{"n_layer": 9, "d_model": 448, "n_head": 7, "n_kv_head": 1, "head_dim": 64, "d_mlp": 896, "vocab_size": 32000, "activation": "swiglu", "norm": "rmsnorm", "norm_place": "pre", "norm_eps": 1e-05, "positions": "rope", "rope_base": 10000.0, "rope_fraction": 0.75, "qk_norm": true, "attn_scale": 0.125, "bias": "none", "tie_embeddings": false, "parallel_block": false, "init": "trunc", "init_std_qkv": 0.0226, "init_std_o": 0.0226, "init_std_up": 0.0226, "init_std_down": 0.0, "optimizer": "muon_variant", "lr": 0.0135, "lr_mult_qkv": 0.5, "lr_head": 0.00453, "warmup_steps": 0, "schedule": "wsd", "decay_fraction": 0.89, "decay_shape": "linear", "final_lr_fraction": 0.05, "batch_tokens": 65536, "seq_len": 1024, "doc_mask": true, "z_loss": 1e-05, "train_tokens": 321300000, "steps": 4903, "dataset": "wikipedia_en"}
MLP neurons of a small language model. Each row is named by its layer, matrix (gate and up: input weights; down: output weights) and neuron, and shows model dimensions 352-447. Each number is 128 + 24 x the weight over its row's rms, rounded and kept within 0 to 255. A neuron's up and down rows have the sign that makes its largest values positive.
Before each neuron's rows, "fires on" lists the tokens most often at its 100 highest values on Wikipedia text that the model never trained on. A number after a token or word is its count.

fires on: "-" 99
L3.gate191 [133 121 121  66  99 132 150 179 103 139 132 146 130 126 113  78 142 126  80 104  94 126 121 167 120 130 121  86 143 157 123 136 141 184 101 166 134 118 136 132 150 127 107 152 111 104 121 102 141 129 120 122  91 119 156  89 166 127 131 151 146 100 136 188 158 124 133  87 127 145 123 144 158 125 172 133 107 170 138 123 100 115  57 159 130 104 170 126 139 105 140 148 107 149 158 106]
L3.up191 [126 145 132  96 174 121 124 132 131 116 102 159 103 149 105 132 120 157 130 141 129 115 180 182  98 147  84  98 158 168 156 145 126 122 146  75 115  88 118 115 146 116 139 139 112 163 123 151 116 108 117  97 128 129 118 142 177 115 187 148 116 123  79  98  89 128 123  67 155  95  74  81 133  85  94 142 150 122 128 148 149 142 145 163 197 105  75 121 149 127 124  92 149 134 122 162]
L3.down191 [136 133 112  69 109 161 122 105 114 135 136 106 136 159  94 117 156 126 147 114 132 121 147 101 118 141 103  90 132 136 118 141  96 110  85 211 136 119 137 148 117 207 133 143 105 127 129  88 118 136 125 108 106 113 114 131  99 145 123 103 113 143 171 153 113  87 146  65 136 104  79 138 129 149 124 123 153 137 141 111  63 166 106 101 144 105 115 104 135  82 133 159 170 139 126 104]

fires on: "," 48, "." 22, " by" 8, " |" 6, "Bibliography" 4
L6.gate757 [128 146 102 115 150 152  90 120 172  84 137 120 126 139 160 103  99  73 123 138 103 109 126 109 163 165 178 121 115 109 123 125 155 126 146 172 141 158 161 100 106 136 152 121 126 139 180 110 124 127 139 109  99 123 172 105 150  95 173 149 180 111 114 114 129 118 126 133 186 130 115 106 126 132 130 134 130 150 144 118 187  92  87 124 149  77 102 169  84  83 145 138  89 147 148 156]
L6.up757 [155 113 150 105 125  88 122 102 178  92 109 131 114 114 118 128 131 107 152 155 112 140 105  87 138 114 162 129 121 148 102 129 118 128 122 158 124 144 159  82 105 121 139 127 127  89 171  91 121  93 126 123  68 147 144 150 117 149 169 157 149  93 117 140  79 106  99  94 119 132  90 120 118 139 106 123 119 123 150 107 136 139 103 119 160  84 122 153 118 136 131 128  93 153 127 128]
L6.down757 [116 158 111 141 100 159 128  97 161 112 169 145 165 123 149 150 128 156 138 139 169 120 118 148 131 161 170 136 142 132 183 156 103 139  79 195 133 137 143 130 174 177 136 156 105 107 154  44  94 132  74 141 145 128 125 126 123 164 133 126 133 108 127 121  84 142 111 125  91 110 116 106 180 114 138  68 141 152 145  97  98 153 110 192 152 153 160 149 158 132 128 140 119 108 142 118]

fires on: " |" 81, ":" 6
L6.gate895 [194  91 117 137 104 162 143 175 141 125 136 171 121 106 142 109 139 117 113 149  98 160 145 144 116 111 147 152 164 131 131 150 173 154 152 141 133 144 146 132 144 105 112 132 107 134 130 124 117 142 101 120 187 113 126 146 124 129 118 121  89 146  85 157 116 180 141 114 161 132 162 141 125 111 112 137 167 148 106 132 176 134 117 142 153 109 149 136 124 107  93 142 120 127  75  83]
L6.up895 [125 102  92 129 113 163 122 110 129  98 123 115 106  83  96 112 142 151 107 139  93 122 142 156 120 138 144 170 116 103 119 111 143 199  98 123 101 125 143 112 124 143 135 116 119 149 111 106 134 115 138 125 127  93  88 147 132 160 118 151 130 100 119  93 138 111 155 155 167 138 132  98 129 105 143 100 155  76 147 157 114 118 108 124 117 147 115  89 142 122 111 125 155 134 115 164]
L6.down895 [171 100 136  88 116 153 118  98 140 140 117 116 110 134 134 120 121 114  81 153 113 138  97 117 150 127 126 105 171 124 146  56 162 146 142 122  87 132 111 113 165 122 185 145 119 139 137 150 137 132 104 136 121 109 111 153 130 122 124 165 178 125 129 148 104 175 134 168 116 113  93 134 134 139 137 100 194 134 116 139 132 119 139 143 144 151 106 112 121 127  89 120 132 130 148 142]

fires on: " in" 36, "-" 14, " since" 8, " from" 5, " early" 4
L6.gate229 [126  92 133 147 149 142 154 120 121 121 109 119  99 107 163  96 118 133 155 110 123  84 151 146 120 115 106 104 123  98 105 151 166 118 164 134 143 139 108  94 135 129 127 141 133 143 128 140 129  96 172 165 134 116 133  68 125  99 115  92 123 118 113 105 109 139 119 115 166 143 119 146 125 151 137  92 169 167 133 146 144 144 114  64 182  84  95 120 138 165 104 103 101 119 138 100]
L6.up229 [ 60 147  83 107 133 176 118  54 159 104 123 103  91 178  93 129 110 155 114 182 108 143 116 168 148 125 130 123 142 119 120 106 157 123 166 136 130 111  85  90 133 139 154 120 118  97 138 132 126 126 134 124 151 157 135 116 165 137 130 135 144 125 152 115 120 115 111 120 111 130 121 134 128 102 151 136 110 132 184 111 113 149 127  76 169 144  96 116 111 144 113 150 141 141 173 166]
L6.down229 [116 161  79 111 123 154 111  87 151  90 113 108 148  95 163 119 149 120 136 133 101 117 147 144 120 111 124 178 111  81 122 118 110 114 154  80  81 115 144 171  79 154 123 141 121 126 119 145 119 149 102  73 114 101 104 136 149  99 169 149 154 115 113 156  71 126 130 101 151 165 165 139 131 139  86 118 123 105 110 138 143  94  71 154 110 129 140 161  79 144 145 146 145 123 140 150]

fires on: " in" 27, " at" 13, " 5" 10, " New" 8, "-" 8, " (" 6
L3.gate196 [ 82  88 133 139 149 154 158 123  99 119 126 100 125 126 151 123 128  75 132  98 125 140  89 148 122 147 103 126 162 131 174 117 152 123 137 162 114 102 144 163  94 132 133 118 111 166  91 131  89 137 190 168 150 120 154 142  61  88 103 120 102 123 198 178 118 146 130 102 137 154 141 112 172 108 153 159 112 110 151 108 156 147 115 109 166 117 116 100 125 133  96 112 158 173 125 113]
L3.up196 [114 115 124 171 187 105 165 143 101 101 131 124 148 146 147 131 118 110 139 134 136 177 125 142 122 158 136 126 114 141 157 108  91 114 128 127 166  82 141 129  97 114 102 135  74 161 104  95  97 150 138 122 138 133 154  90 118 103 158 125 123 104 110 161 140 121 188 110 108 112 128 119 142 104  98 150 127 129  94 148 171 133 108 116  91  83 108 164  88  99 111 118  88 138 131 181]
L3.down196 [123 160 141 138 134 118 125 135  70 141 176 159 128 172 154 156 143 108 128 142 133 112 121 150 118 152 141 153 102 106  99  98 126 119 125 164 103  99 111 122 107 119 118 126 134 147 118 108 109 143  80 128 141 114 106 121 114 147 141  97 116 156  94 122 164 122 145 144 126 158 122 189 156 101  91 125 147 143 133  94 143 142 106 137 155 140 157 175 161 137 100 128 135 145 142 136]

fires on: " with" 52, ":" 9, "\"" 8, "ed" 5, "s" 4, " left" 4
L3.gate315 [ 79 129 134 143 126 140 110 120 118 161 148 114 103 125 127  96 144 102 101 105  90 128 157 138  87 154 133  90  94 119 152 130 134 180 109 117 134 138 101 120 129 148 141 112  54 120 136 117  86 126 100 127 100 125 125 133 145 158 116 161 114 105  93 131 144 125 161 162 202 100  97 144 125 117 136 168 152 129 120 139 157  91 154 137  96 161 117 156 157 142  95 113 182  86 120 135]
L3.up315 [123 126  97 168 118 104 148 139  95 110 114 103  92 149 136 107 134 130 144 147 149 122 112 116 134 125 130  92 108 128 139 133 140 142 133 168 139 119 127 137 137 132 136 116 130 127 155 155  81 117 116 128  86 130 109 105 168 126 111 117 139 135 130 144 129 136  91 120 130 100 127 166  91 155 177 118 108 143 152 102 108 145 180  66 112 157 133 147 149 126 143  86 165 137 143 166]
L3.down315 [133 125 187 110 130 148 136 172 139 123 150 129 106 126 127 160 170 117 182 114 124  93 114 117 141 150 103  98 149 134 109 134 145 149 140 180 102 160 152 120 145 117 195 121 120 110 113 116 159 116 101 127 107  91  89 138 121  65 117 124 126 105 132 142 119 143 148 135 157 147 180 176 111 113  88 151 154 128  80 116 132  94 124 156 101 131 120  73 151 121 167 108 108 158 128 133]

fires on: ")" 14, "." 14, " found" 9, " |" 8, " Is" 7, " held" 6
L3.gate35 [150 105 111  93 125 108 144 123 140 130 184 131 111 107 132  98 137 152 105 126 159 131 113 125 132  62 152 139 165 154 109 133 102 151 166 125  97 149 119 124 140 128  97 133 119 162 102 103 100  94 186 136 156 113 102 124 110  88 128  95 112 136 138 113 169 164 118 169 139 153 150 159  78 151 165 129 127  88 154 116 160 111 122 133 123 116 112 143  75 156 124 127 122 152 164 145]
L3.up35 [153 142  92 120 111 144  90 102 122 111 119 130  95 100 134  92 106 139 124 105 108 130 130 141 141 124  98 131 144 153 109  92 127  95 138 159 141 116 123 120 125 109 100 115 124 141  85 113 131  88 161 118 155 135  63  99 138  98 138 133 152 126 136  79 173 145  99 112 124 119 112 158 126 140 187 140 142 142 117 109 142 118 114 109 133 138 130 104 156 130 125 110 116 100 135 141]
L3.down35 [132  82 179  87 151 143  58 125 129  98 169 175  94 147 150 134 124  81 123 128 105  85 133 164 148  97 115 160 115 126 160 157 106 149 160 152 104 136 139 138 158 143 127 180 129 121 114 118 165 174 127 165 142  45 171  76 121  78 143 141 138 137 149 143 113 127 124 144 132 162  81 156 138  77 152 148 147 133 123 183 159 146 110 196 151 154 146 152 127 112 114 104 147 144 128 134]

fires on: "er" 23, ":" 10, "do" 10, " see" 9, "hand" 7
L3.gate397 [170 121 135 116 155 128 143 140 114 141 146 147 142 149 145 108 123 113 117 135 125 128 123 147  98  73 136 168 144 135 140 133 144  86  99 108 145 133  83 130 133 120 119 133 141 118 124 135 115 104  90 107  98 120 122 137  93 141  67 199 127 132  93 157 128 163 150 139 144 107 136 171 103 132 102 105 119 137 102 158 138 120 109 154 150 156 115 158 133 158 144 167 150 128 118 118]
L3.up397 [170 112 129 108 114 143 107 131 104 151 112 141 128 139 112 116  98  95 119 116 110 150 130 105 130 128 106 121 122 130 138 126 146 107 105 113 121 121 137 116 110 121 102 115 133 110  97 152 160 115 115 119 112 130 155 116 130 117 133 181  97 120  92 113 112 115 140 135 117 101 127 125 137  67 149 113 130 128 116 154 134 136 142 146 129 166 130 105  93 129 127 153 186 120 174 133]
L3.down397 [119 125 129 155  89 116 101 113 127 156 107 179 110 139 169 161 156 117 136 170 147 118 126 144 117 120 133 154 166 104 104 111 114 124 190 101 138 138 113 155 152 120 132 109 118 129 143 118  99 141 122 140 165 150 132 117 136 113 137 141  97 137 159 142 136 180 123 156 140 117 160 105 164 180  93 119 137 115 150 153 112  95 128 124 100 160 132 136 143 114 127 132 104 110  82 152]

fires on: " |" 67, "-" 9, " national" 4
L3.gate180 [ 94 150  94  82 138 104 145 153  68 135 119 158 153 129 145 114 141 142 119 105 148  96 116 160 107 124 147 140 133 106 164 127 135 138 162 161 152 129 135 178 136 127 169 144 136  89 103 122 154 147 123 146 135 136 139 129 137 142 111 110 122 176 149 157 123 141  94 136 102 139  97 127 124 135 134  91 150 123  96 103 137 135 101 111 137 118 165 136 132 181 134 122 115 128  97  93]
L3.up180 [ 83 120 134  80 146  99 104 112 166  84 137 107 101 148 167 181 108 172 144 171 118 119 116 125 112 132 119  99 112  72 145 109 117 109 183  86 134  87 155 132 131 153 103 120 132 115 127 116  93 138 191  80 155 106 110 146 126 140 137 124  85 102 108 125 106 134 112 118 112 121 131 138 141 145 117 140 135 122 127 180 154 121 125 107 137 137  99 128 164 115 140 104 119 181 158 134]
L3.down180 [149 171  97  95 105 112 158 122 114 179 152 123 143 114 164  96 157 139 107 138 153 115 152 114 124 131 114 122 100 122 123 113 166 152 152 206 131 106 135 109 145 128 139  85 121 138  92 127 120 145  93 150 169 162 114 142  70 142  94 142 141 115 155 118 143 124 117 157 179  94 127 174 143 160  91 116 146 110 136 153 163 153 111 152 157 127 133 131 134 117 159 117 152 154 131 103]

fires on: "'" 31, " (" 25, "\n" 17, " |" 9, "," 4
L3.gate885 [148  91 126 149 118 112 135  95 161 120  86 115 136 177 108 105 126 159 167 127 115  84  86 123 122 129 102 153 132  93 163 140 131 187 104 138 115 108 121 147 116 144 118 137 130 141 133 133  98 119  95 132 204 121 128 134 103  97 112 106 131 179  73 124 120 149 129 114 203 124 126 127 122 140 116 124 122 161 124  88 144 115 123 117  98  94 112 179 132 148 113 110 131 145  75 121]
L3.up885 [102 112 125 125  58  98 145 143 122 113 163 113 167 128  96 175 153 110 120 166 102 116 127 139  95 110 120 111 129 105 118 130 115 121 134 120 166 140  81 134  98 150  78 101 126 106 150 142 135 119  89 111 133  63  84 150  86  72 122 132 104 119 116 151 105 131 131  99 168 163 146 100 134 113 131 164 114 137 152 147 130 139  98 108 137 113 144 132 143 171 127 125  85 142  97 121]
L3.down885 [124 150 110 142 118 139  86 119 143 111 126 100 110 120 140 135 133  98 133 142 122 123 126 174 125 109 120 118 115 123 145 163 119  76  99 114 146 141 139 102  94 129 151 164  92 123 160 145 143 126 115 105  89 116 108 122 151 148  84  78  78 146 111 122 134 144 117 106 140 165 123 140 154 145  99 103  92 107 124  94 124 139 100 163 146 163 126 124 116 172 119 133 100 121 141 105]

fires on: " (" 43, " |" 16, "s" 14, "," 13, " (18" 7
L6.gate405 [139  80 104 145 125 175 132 171 128  93 134 109 139 106 149 137 153 122 153 119 139 109 163 142 109 134  71 124 146  96  95  83 114 146  94 131 127 136 149 136 159 132  92 130 126 111  82 111 126 136 153 113 150 134 152 146 103 158 112 129 100 121 101 141 201 118 129 110 141 123 102 136 114 149 109 114 158 119 163 114 147 163 112  94 126 142 133 136 145 126  90 162 158 155 129 170]
L6.up405 [111 153 130 133  94 121 145 134 148 154 157 104 150 134 130  62 147 114 128 125 165  94 120 152 152 144 136  93 160 138 139 147 106 128 115 137 120 133 123 134 109 129 112 134 170 132 194 161 126 128  77 132 137 131 101 136 119 134  97  98 128 172  89  88 129 115 170 150 167 149  94 133 114 104 109  94 144 150 136 130 108 109 126  91  99 132  98 167 111 134 141 137 106 169 104 155]
L6.down405 [118 171 116 171 120 129 116  84 140 140 132 146 114  92 134 149 119 103 147 126 121  99 110 138 160 161 133 123 106 106 112 109 118 145 105 159 132 123 107 153  83 124 148 145 144 147 168  84 119 140 108 123 125 101 152  78  93 150 166 127 149 114 107 137  98 127 150 165 106 149 111 128 113 103 164 158 114 108 137  76 149 139 121 141 119 114 155 104 136 131 105 189  75 119 128 145]

fires on: "ed" 40, "ing" 15, "W" 7, "d" 5, "s" 5
L3.gate611 [114 138 114 116 144 121 143 149 123  91 136 140 117 128 138 175 117 103 122 119 112 178 107  70 108  96  90  96 122 119 112 125  76 158 155 171 107  86 132 139 113 153 183 123 106 155 177 107 146 153 119 126 126  98 137 123 122 149 125 148 128 141 109 144 145 119 111 133 131 142 124 124 117 125 139 134 127 160 129 148 105 159 149 105 103 121 125  93 101 145 115 105 143 106 147 127]
L3.up611 [ 72 136 134 160 113 132  85 154 104 152 135 109 147 114 115 167 154 121  83 122 126 107 155 140  85 121 122 122  69 149 120 130 121  87 121 170 113 110 144  69 156 107  93 137 126 146 127 133 154 142 108 110  96 121 111 107 110 144 140 107  99 102 170 157 117 114 117 156 147 122 156 134 107 141 117 160  97 133 110 154 146 138 148 116  70 153  98 120 131 120 151 123 139 183 136 146]
L3.down611 [102  99 159 100 130 143 105 145 118 111 131  87 120 122 115 107 145 154 106 108 137 134 129 136 138 140 106  87 175  80 104 136  66 109 128  88 122 150 118 108 163 119 154 154 153 144 112 102 113 120 124 136 148 130 146 122 140  76 110 121 120 128 145 181 124 122 174 139 154 172 120 140 131 100 104 173 114  89 118 128 128 132 119 159 118 141 138  91 125 113 133 152 136  89  77 145]

fires on: " that" 36, " because" 13, " to" 8, " for" 6, "According" 5, "." 5
L6.gate520 [175 103  92  95 133 146 104 137 105 114 144 111  86 118 129 144 139  97 136 129  94 140  94 136 128 113 108 148  99 114 109  84 130 119 144 103 121 110 122 161  96 148 111  87 104 139 115 127 140  92 139 177 115 117 126 117 140 141 128 112 138 171  86 124 132 137 114 103 119 121 135 131  81 112 131 134 119  95  83 116 130 110 116 146 130 100 125 111 100 105 132  86 121  65  86 173]
L6.up520 [ 85 153 118 155 135  79  95 152 105 171 113 136 155 162 132 101 138 114 115  91 131 148  82 109 117 113  96  85 100 121 100 126 100 150 125 126 153 166 102 112 118 126 140 148 140 192 111 122 176  78 131 116 117 106 145 144 107 131 153 121 172 105 145 113 101 126 149 118 131 129  86 104 131 152  93 106 186 109 100 151 133 107 131  95 113 135 142 120 141 124  74 152 102 128 134 117]
L6.down520 [136  64 124 149 117  95 160 153 137 115 116 157 112 154 144 128 129 107 186 148 147 127 122  83 125 120 161 122 133 139 103 119 120  98 107  68  81 139 169 137 153 103 168 123 129 131 162 115  92 100 105 106 111 117 139 114 124 111  96 121 139 132 133  62 158 140 175 140 113 151 110 145 153 145 152 137 108 144 149 126 129 126 116 112 168 113 130 133 114  99 112 130 124 142 128  96]

fires on: "r" 14, "s" 13, "p" 11, "a" 8, "b" 7, "y" 7
L6.gate400 [149  76 116 104 152 135 124 127 133 128 122  89 104 150 109 144 135 130 134 156 147 101 126 150 108 133 128 144  75 117 159 109 124 149 122 123 178 147 113 127 136 133 132 118 122 113 112 142 112 107 204 129 162 192 117 171 116 131 105 135 168 160 110 147 142 140 136  67 122 151 176 119 115 117 150 119  89 170 139 146 139 106  98 150 184 114 117 168 133 127 108 126 120 122  99 129]
L6.up400 [137  88 116 130 138  85 162 130 144 139 130 147 112 110 137  91  92 148  96 168 140 134 104 115 165 128  84 125 117  97 132 135 152  96  99 139 148 168 116 138 116 114 107 147  80 143  84 155  87 153 147 159 167 121 104 118 124 113 139 146 150 109 126 165  98 138 122 147 103 140 134 144 132  88 127 136 124 124 126 147 135 104 111 121 108 106 119 150 129 167 137 141  87 121 120 131]
L6.down400 [123 125 114 116 116 144 107 185 153 107 169 100 174 180 147 168 151 117 154  86 139  86 139 138 121 146  98 160 144 108 121 137 166 117 186 184 183 162 117 135 125 103 135 151 128 131  91 133 130 105 129 104 154 115 108 108 128  83 142 138 112 137 136 125 125 125 177 103 107 120 136 137  78 100  83 112 100  91 115 134 123 108 118 155 138 136 159 127 115 119 138 174 133 160 121 124]

fires on: "a" 38, "e" 11, "oc" 6, "b" 6
L3.gate292 [126 174 128  70 112 143 112 142 158 157 153  88 105 128 101 129 154 109  98 171 139  84 123 142  90 158 153 128 145 103 150 132  94 145 139 135 123 141 120 127 117 140 120 121  69 139 134 112 138 131 149 139 127 135  99 132 158 122  98 133 119 154 151 129 113 156 110 137  85 110 132 108 115 112 124 138 115 144 147 114 156 126 109 142 179  70 109 119  92 115 132 125 131 112 105 141]
L3.up292 [148 107 145 162 111 138 139 119 122 135 152 108 139  69 129  90 120 142  99 120 104 146 142 137 114 127 139 102 100 132 117 118 113 185 133  80 179 147 151 117 113 119  98 148 103  73 106 105  94 144 123 124 143 113  91 154  88 112 119 152 125 147 167 122 129 126 145 120 110 172 130 143 110 117 138 120 121 135 109 160 111 128 140 100 124 133 122 122 106 159 129 118 120 183 127 146]
L3.down292 [125 107  86 166  81 138 174 115  90 137 125  65 122 103 152 125  99 153 130 127  92 121 140 116 121 150 114 122 135 183 124 118 113 153 105 109 106 142 120 160 118 125  91  93 152 155 110 132 146 155 131 137 107 151 134 171 143 167 167 118 141 106 130 137 105 140 125 167 111  89 149 123 188 155 156 117 154 118 122 115 124  74 133 111 119  77 135 165 140 153  71 134 108 132 118 125]

fires on: " |" 31, "-" 26, " and" 8, "|" 7, ":" 6, " ENG" 4
L6.gate524 [140 125 108  76 148 100 152 164 162 129 132 117 168 171 112 180 129 107 131 134 135 131  90 130 138 155 180 157 120 177 193 155 128 157 131 132 123 132  91 164 181 109 150 135 143 107 146 154 159  85 125 140 135 137 148 135  64 124 168 143 100 141 124 138 140 143 117 114  91 104 149 135 100 109 138 146 138 161 128 182 103 109 128 110 145 108 129 126 149 110 132 149 138 148 183 144]
L6.up524 [ 97 108 120 111 123 143 145  99 121 120 129  56 140 170 137 143 142 147 106  96 123 111 126 138 115 164 117 139 106 131 117 130 110 110 145 163 122 128  87 130  90 123  71 135 145 139 147  94 152  94 129  84 145  98 151 139 103 118 134 144 141 106  74 131  99 178 101 140 133 104 143 158 151 121 128 163 145 100 151 141 100 137 116 135 111 153 170 166 122 150 112 159 134 141 105 132]
L6.down524 [132 127 100  98 121 134 111 133 138 177 129 119 104 139  93 129 138 119 129 124 155 139 108 119  95 128 105 145 115 145 135 163  70 129 128 254 133 118  98 113 118 129 106 143  86 116 156 104 109  62 109 124 159 135 167 118 107  62  78 131 110 139 138 101 102 145 109 111 110 140 119 132 150 105 104 118  88 105 187  85 155 172  98 126 120 125 121 148 102 152 142 100 113 161 111 161]

fires on: " in" 35, " of" 25, " (" 21, ":" 4
L6.gate629 [168 101  83  98 154 143 155 126 112 153 142 101 107  76 112 146 113 105 152 139  98 117 118 113  97  86 119 112 156 147 136 111 123 116 155 153 161 124 113  96 117 121 138 125 123 109 167  75 112 145 146 116 188 122 111 142 162 143 130 139  54 124 146  91 141 132 123 105 114 118 135 136 158  95 133 135 134 181 159 132 117 118  90 145  89  96 115 141 128 151 161 173 126 140 141 110]
L6.up629 [114  84 120 151  90 152 126 114 118 156 118  94 133 123 121 131 152 140 144 154 142 140 157 129  66 123 107 130 135 137 120  72 150 143 110 125 126 149 148 147 130  99 148 111 154 142  94 138  78 109 104 111  85 158 100 176 115  76 116 144 171 133 104 135  99 104 175 155 125 115 122 135 134 121 120 167 150 133 173 143  94 105 137 131 111 131 121 129 115 147 135 120 108 153 137 132]
L6.down629 [139 117 130 127 157 128 112 170 152 116 142 134 130 137 129 128 133 170 131 155 135  88 129 120 128 157 154 103  94 139 122  96 145 110 136 147 104 118 123 127 151  92 129 104 134 163 131 113 114 128 126 137 106 176  62 170 136 105 109 148 117 152 106 133 131 134 124 126 139 140 109 144 163 132 139 148 100 125 144 202 122 145 178 162 126 121 136 145 108 116 184 144 114  93 155 137]

fires on: "." 34, "c" 13, "h" 6, "s" 6, "," 4
L3.gate760 [165 116 135 131 114 135 139 120 122  88 138 123 108 154 164 143 105 139 130 123  99 173 139 150 142 147 115 151 131 147 128 124 132 138 141 130 110 160 131 124 118 120 146  96 122 144 105 137 128 106 139 102 144 126 124 179 102 119 129 177 128 172  89 150 131  85 130 132 106 124 122 143 144  97  84 102 139 101 130 127 155 170 146 102 126 117 124 117 111 139 119 168 155 133 137 131]
L3.up760 [153 102 127  80 128 109 149 142 105 130 143 173 133 138 136 123 126 136 174 149 154  86 147 121  92 167  86 139  90  99 115 168  99 151 132 159 113 100 135 152 124 127 139 143 146 148 128 165 129  93 114 110  83 150 127 112 130 120  80 183  98 152 132 120 109 114 124 134 114 121 111 114 133 104 164 152 120 151 165 117 165 144 134 144 121 116 148 141 129 120 104 114 107 106  78 159]
L3.down760 [129 157 140 130  87 138 125 124 164 146 114 131 104 123 164 152 144 123 125 132 128 130 103 108 112 174 151 120 119 147 157 125 127 157 103 144 165 167  84 158 122 115 111 109  95 151 150 163 143 178 126 162 183 168 120 163 149 128 149 148 106  94 118 138  83 156 114  94 112 141 131 148  61  71 154 136 120 120 145 146 165 126 143 142 135 130 103 137 153 160 133 131 114 127 130  96]

fires on: "." 76, "," 12, ";" 5, "s" 4
L3.gate503 [120 149 105  97 129  97 131 114 130 132 144  96 101 145 127 134 108 133 103 162 137 136 114 140  82  97 126 160 115  65 140 102 111 151  84 167  97 134 154 106 133 142 158 142 109 114 155  95 143 137 133 139 104 132 132 126 152  61 110 159 132 146 140 123 128 104 140 147 144 114 150 130 125  87  97 110 108 140 103 115 112 105 176  94 160 142 118 145 157 129 147 129 133 153 141 151]
L3.up503 [178 144 118 138 130  71 134  89 102 131 102 133 124  74  95 157 138  93 146 137 145 130 119 111 138 130 145 152 150 134 145 132 160 125 182 179 118 128 114 129 138  94 139 117 118  61  97 147  76 120 153 130 124 122 107 139 134 127  77 140 134  97 105 131 139 150  69 111 119 110 113 120 138  85 151 141 172 129 110 140 106 102 109 117 139  97 130 126 160 126 151 138 115 119 122 148]
L3.down503 [166 174 114 115  98 115 134 138 140 102 123 151 129 121 126 104 110  69  94 120  98 130  85 159 169 179 146 124 122 164 146 115 154 103 127 155  82 121 104 155 141 126 136 119 138 141 112 136 141 130 126 105  85 192 131 120 120 176 166 152  99 158 101 109  96 102 113  98 129 118 125 112 142 137 121 136 115 151 168 134  98 118 134 113 129 130 144 147 120 125 121 136  87 138 112  98]

fires on: "," 38, ";" 32, " on" 9, " |" 7, " Washington" 4
L6.gate868 [113 140 113 142 116 135 140 158 106 142 139 126 119 124 153 103 153 133 145 133 123  76 100 145 155 154 119 148 170 203 172 155 137 141 107 143 152  92 143 146  94 154 113  93 127 100 156 124 123 135 117 166 129 120 152  90 164 115  94 105 113 158 137 124 119 183 143 131 137 155 157 131 101 111 133 118 108 103 105  82 147 112 138  98 158 102 145 147 149 112 202 134 136 177 109  97]
L6.up868 [ 99 145 124 157 123 122 167 113 126 121 150  64 136 162 162 114 124 152 126 131  90 117 145 133 134  89 114 116 144 132 148 101 154 155 183 145 114 170 125  92 109 142 118 103 164 111 145 109 167  82 120 149 131 123 142  98 130 106 155 158 100 159 154  84 133 166 109 147 123 165 102 144  77  93 125 144  90  93 135 141 142 134 141 146 141 129 136 196 128 150 190 127  88 154 113 115]
L6.down868 [155  73 173 130 152 124 119 183 106 132 139 129  93 130 146 137 118 146 108 141 153 129 141 146 110 134 123 136 142 144 107 143  86 110 118  77  87 108 112 124 105 116 157 125 155 120 133  90 155 128 157 150 138 124 101  92 101 117  78 172 116 145 122  70 103 135  77 146 131 153 159 115 143 134 147 130 111 139 157 125 121 147 104 138 100 130 151 144  85 100 122 153 128 133 134 115]

fires on: "'" 28, " B" 7, "A" 7, " K" 7, "-" 5, ":" 5
L3.gate706 [ 82 166 163  88  84 119 128 181 130 146  96 124 162 135 143 133 135  97 103 125 128  85 100 124 129 129 120 116 107 129 141 144 114 131 121 173 154 112 133 172 116 105 148 125  91 123 142 161 112 161 141 111 146 126 137 148 147 127 130 122 162 131 120 103 173 116 117 155 107 104  90 134 110 107 137 108 107 163 115 121 146 116 112 118 136 102 102 104  96 155 161 125 147 136 101 138]
L3.up706 [140 155 172 154 112 131 116 157 121 125 159 140 142 154 148 159 134 114 128 111 112 130 133 164 135 113 136 121 109 117  91 144 159 159 169 135 126  95 150 114 150 104 138 132 164 143 100 148 118 121 112 133 147 120 122 141 127  98 140 157 167 115  82 145 131 115 120 119 160 119 157  96 130  75 160 136 126 148 158 124 163 113 101 124 109 108 147 122 120 149 128  89 166 136 168 172]
L3.down706 [122  91 103  98 128  94  86 154  86 150 142 144  86 129 134 148 139 158 107  89 121 109 171 156 130 128 148  96 133 115 134 112 142 141 108 176 113 147 113 152  95 126 102 174  91 126  93 112 150 139 113 132 195 130 161 142 157 121 132 142 119 132 140 106 113 104 154 130  97 146 134 140 107 157 124 125 133 119  92 126  99 165 130 112 113 141 136 116  93 115 108 124  94  99  99  86]

fires on: " to" 30, " \"" 17, " that" 12, "," 7, " of" 5, "d" 5
L3.gate403 [143 208  99 125 126 133 136 181  97  77 106 113 130 153 142 118 101 128 133 125 115 131 138 177 135 141 130 146 120 147  95  99 125 153 134 139 145 105 149 125  87 134 192 107 145 127  95 134 127 137 125 128 151 115 146 184 153 132 123 139 150 153 114  99  84 122 150  67  92 141 121  91 152 130 140 110 118 119 166 116 175 125 132 157 144 131  98 182 145 117 122  94 123 111  95 135]
L3.up403 [102 169 115 151 124 111 153 163  79 137 108 105 148 143 127 149 145 103 126 137 116 116 116 150 100 105 117  83 141 130 116 118 113 150 164 117 143 142 114  86 158 121 169 133  92 164 127 109 125 105 108 105 108  92  60 144 132  87 110 159  89 107 140 148 111 119 119 145 143 126 122 140 147 156 133 153 143 105 179 138 108 178 155  76 143 144 140 119 147 128 107 152  87 118 115 115]
L3.down403 [142 143 138 108 129 119 123 110 146  90 151 194 111 127 109 138 141 118 145 146  99 127 116 110 113 124  79 115 139 127 160 134 160 128 135  96 108 118 117 171 175 160 154 141 145 126 114 109 160 146 137 128 187 104 132 135 135 142 129 144 158 146 117 108 167 138 140 113 102 138 130  91 103 142 156 131 127 105 143 136 139 131 104 117 160 122 135 132 161 100 151 182 112 127  80 174]